From a checkpoint of a small transformer trained on Wikipedia.
Size: 9 layers, width 256, 2 heads of 128, MLP 1024 GELU, vocabulary 4096, 9.2M parameters.
Training: 328M tokens, 6821 steps.
MLP neurons of a small language model. Each row is named by its layer, matrix (up: input weights) and neuron, and shows model dimensions 0-255. Each number is 128 + 24 x the weight over its row's rms, rounded and kept within 0 to 255. Numbers have three digits each.
After each neuron's rows, "fires on" lists the tokens most often at its 100 highest values on Wikipedia text that the model never trained on.

L4.up61:137101123102119100111096124144102145139129135144134125118134130136145093078096124099118117126165139116206119075142150114106113095174139156122122107141105146136139121112149131121117135094095145146125122135132160108119085129140129150109176155134152136154149118092156119122092092129141152122148108159153116094143123139160152156160113119109112099125126113078151134150139155127082100116157086100135112112155133149118089148140137151118152113111161139139114134119094092118127121135126092136126123115109115120130146083149138128084121092161096170121124124076114112185107106158151115152170110147131132121121127159147114139138132101143156172127112198129075074086069139149126114121174129164134101135146101148129154172131107096144087087182134140157099128151118108107101105154140124
fires on: " par", " cont", " man", " Total", " end", " ret"

L5.up513:096140150166099095068092118153098125129137123132135174105142123108091110149144164147131188154113144099140135127101172116143175131120116116106080102114148139153135131135150118094130122118149146094124108136123110064139120126115122146112121168123147128136108130160148188135120140151129129138107108172128121155146131110109145138143151175153114081156127122160136118102142107174124076130141086132134098131083121153150129118112149095134152083127097126096147143119147108100184124083175110137156097136132102100105116102140094108084128138100129130129162078102161122149133148133122153146130131143120118108151141079087118158142157130138129119067117139153146131138124129103152150128129143063110149131089160102126139148121107134176142127120132148134154108073160087118125111137125172
fires on: " qu", " foc", " Ph", " compet", " ob"

L5.up53:184104112163144118139169101140128102126141105127178125099140132090100159119134088157123168122085121164118138150123159085119113105118141144134163123133149128132113114137118122104153104103173145102143119125112119107118155115114098132148113128137134123159150129112136149129150101114130132126138138150145156126110166090107145136137145120140110108113153120115147119114115150166110149119108132111139132200134112159150127095149171089086110096116111144108127156181145125128096099128170110180122116148117132165116109131118128184128136143157111079102168126137135117127129147148151129122119112131181141123144084070066131139159149135162137167140135147106137166129128130156087118155171056176096140144108100114127140162109085127160156172132121144141141110139102111152113119062104159
fires on: " have", "18", "19", "w", " has", "sh"

L5.up739:108115129147109119126135125167137123145107147131128129102137138148121104114165102121174100131071131138122164115115130129120121164138147107112113127112132151111128109150107146141101165171121152119157116097093157127093123136123136077100096137110155086130117141166087174151134154090108140147115099093108164130172108126123121141151110134135131156150112158148126110150132126134133132106159115075135137128100122177151136113129124144171093130181179151127139113176189125125156119146094105198131150146101114145132073138090158130133132131104124123095124085102160158135141121096125118107096132115156154132123111127138173133153109093115117100142129155145163096135201116153099109150105149132113117125125095086101143143109106123126162144135105133092133093099151097085171156175109151
fires on: " im", ":", " place", " Genus", "See", "ensity"

L4.up438:138115106118120121125103167126087137108154125120150124108131132137103130131106154130148164139125126122187164168132107120087139112168092127161138119159091114070153123131092104132164128119101153133143138146125151123124122132098108125086129165141159158096109130118123145175167130111157119122156103154096100078062185161139103101131125148095125204106113114119095087149107089146095165124150134104116139142115154115136125133126105131137104149086128156195109134113094169153117118164141118131157082120142122120152119115126120118135110101126132087152111141152157120148160145071102144147113123146147128151103134175094126126132123103156142125153165110128141101102130072119132124119113125131104149153142134135151136157120103156134166119125119134092173136134147117152099087167123081
fires on: " central", " land", "epend", "uke", " state", " decided"

L5.up616:128115159120123109109162158110132132090133168133126157177125153114118112142124158133092156132166104124122135130131123142110176144151073094135124113103070136170126155156151119149113106111114102153132136118107115140142094108134140137119127117138129143112144118089128153102138143125105128173121140075151147119110133125157123108149120065100125091133161167133123103121119135129142121128108151165114149114161116120107167109142145167135112132139149123114145117117175096153147079063089106165118138119138128107134090115144147157126140150100076140161155078157121120108160089163120102125135145144117176095120126129101096125073117095111133168108137139159087123125162122173120131081118141156158101133152171138144117122148168132144116129149137155141067082097157170095131131103158146
fires on: " th", " dec", "ed", " finished", " Th", " inc"

L4.up852:141120123152131109137132101125142115082154101134129167161112177164164092137118139156125135122104112111153124136163151152090069098142117107133151168121121101110123143131119148098163132159149121111136121136135092114163111106141160133095115081123166106118121130146122151138158163122137108166124099118099182108143129133074158154093117135112107104130177118119123145146086116123151172132111122087140111151163116080120155132141157164129117122080138154133138101082133174114136127148127144120111146160064112140119132097113141096076116132119106119140133140158153087140095141128095158127134122136106099116124126114149146130160089124118129124106079163088139124091088115133138116145076091145114154101137124135159116169118159128112133100114122129161189131114142138179157175168122134
fires on: " inter", " press", " dif", " out", "V", " major"

L4.up298:087134161114096146154103089131083125138115098184149099149130149132126126154117117116168104129083151132107126115123103177121127182096133099100128083119136151127154140089091120147091141119097167133145143169137098143144130155162148120093134142134125141145104082142140094133128133150159140143115166131140120092144142148103074102093116116150091132116105182105128159121132110129122105137170135136097124122111120137111138101168109141145180108117181132129103111153112108081131126153149147122113172123131118114112147087129161096149109145111156090111099161137113106124101128116180136123158152152158153112114106120121117091134122124125091087143119129116118144156116105115121147163120117108158140119145134158130144136158162107156204119096119091131144127106166151177122170177111140
fires on: " school", "oor", " educ", " Academy", "ah", "ress"

L4.up142:101128110127147100143105148088117136111133178145106087123150103117142118123102126169097143124171140122107167126095099106131115132162149133114117082102168112104171148121123159117167099090106136152125175151138155160070129121127096141125157121124108106176083090125099094126114126134129093107105148165123176124097128134131156158108109119089173193111144149135099136127107088107128147101161156124123143163088120105115109129126134109117127120124121145098121133164108093157106072124122090149153122124108109109101153106127115157129180116138115129127147136180111185145134105156103135135107116171128140115114133120110139116144149098134123158090129161104131137151170118148127161121095165162156086124112147128102151185149104074127134140134104128104110128130102159124133098138112135
fires on: " ", "isl", "able", " details", "annel"

L5.up699:129144135151119143114163142131110145109125119132133130152148119097127117141119145125094158133168132114113125132145142114126126143138142125107129097121116152095096139064139168077142096112156166118106143136071126124186145133165160119100149130118099147132117099152137140127084158088091151109156115125133170143128146136106094140146121148111121131127121145103134139156131144135124110117124124141137104122152169060130108138147152100111115134146090093103134165133080143155102139130133147137097137137149128152154104134126120150137111121123115129127096111125106144132074092110091107158144133106146191121134152126156148166125157102151153140140052072140109120163141138158152186140137095112125053105091134106164111094108122137133080154116177113149150124156125146149146179097118078
fires on: " well", " In", " |", " ann", " rev"

L4.up56:127146051095118125116134143137175123149116162102143170082168108095144128139149123141113150127122112115115156129138137122109137094113108147099101103136116139143158086134118120129125100142145125109092146129109127145095098132143114133143152102159128113141144174144111128129132170163149120084119133126139134110141184097118100122101154151102158151075118124115149140146109144131158171125091179122118170126158147136165139119117081128150132140139111124115191103122111140108155138131131179142177101127147175134108108133124126105134123128123078144153141172132134094068114108120078161124154100148141119124121100125092159122062099135136129075144119123099133100131153117108162125109130149146117132115145134119124142096147142111112090194124073180138142140119122124069118104142127142
fires on: "I", "U", "K", "ms", " position", "ves"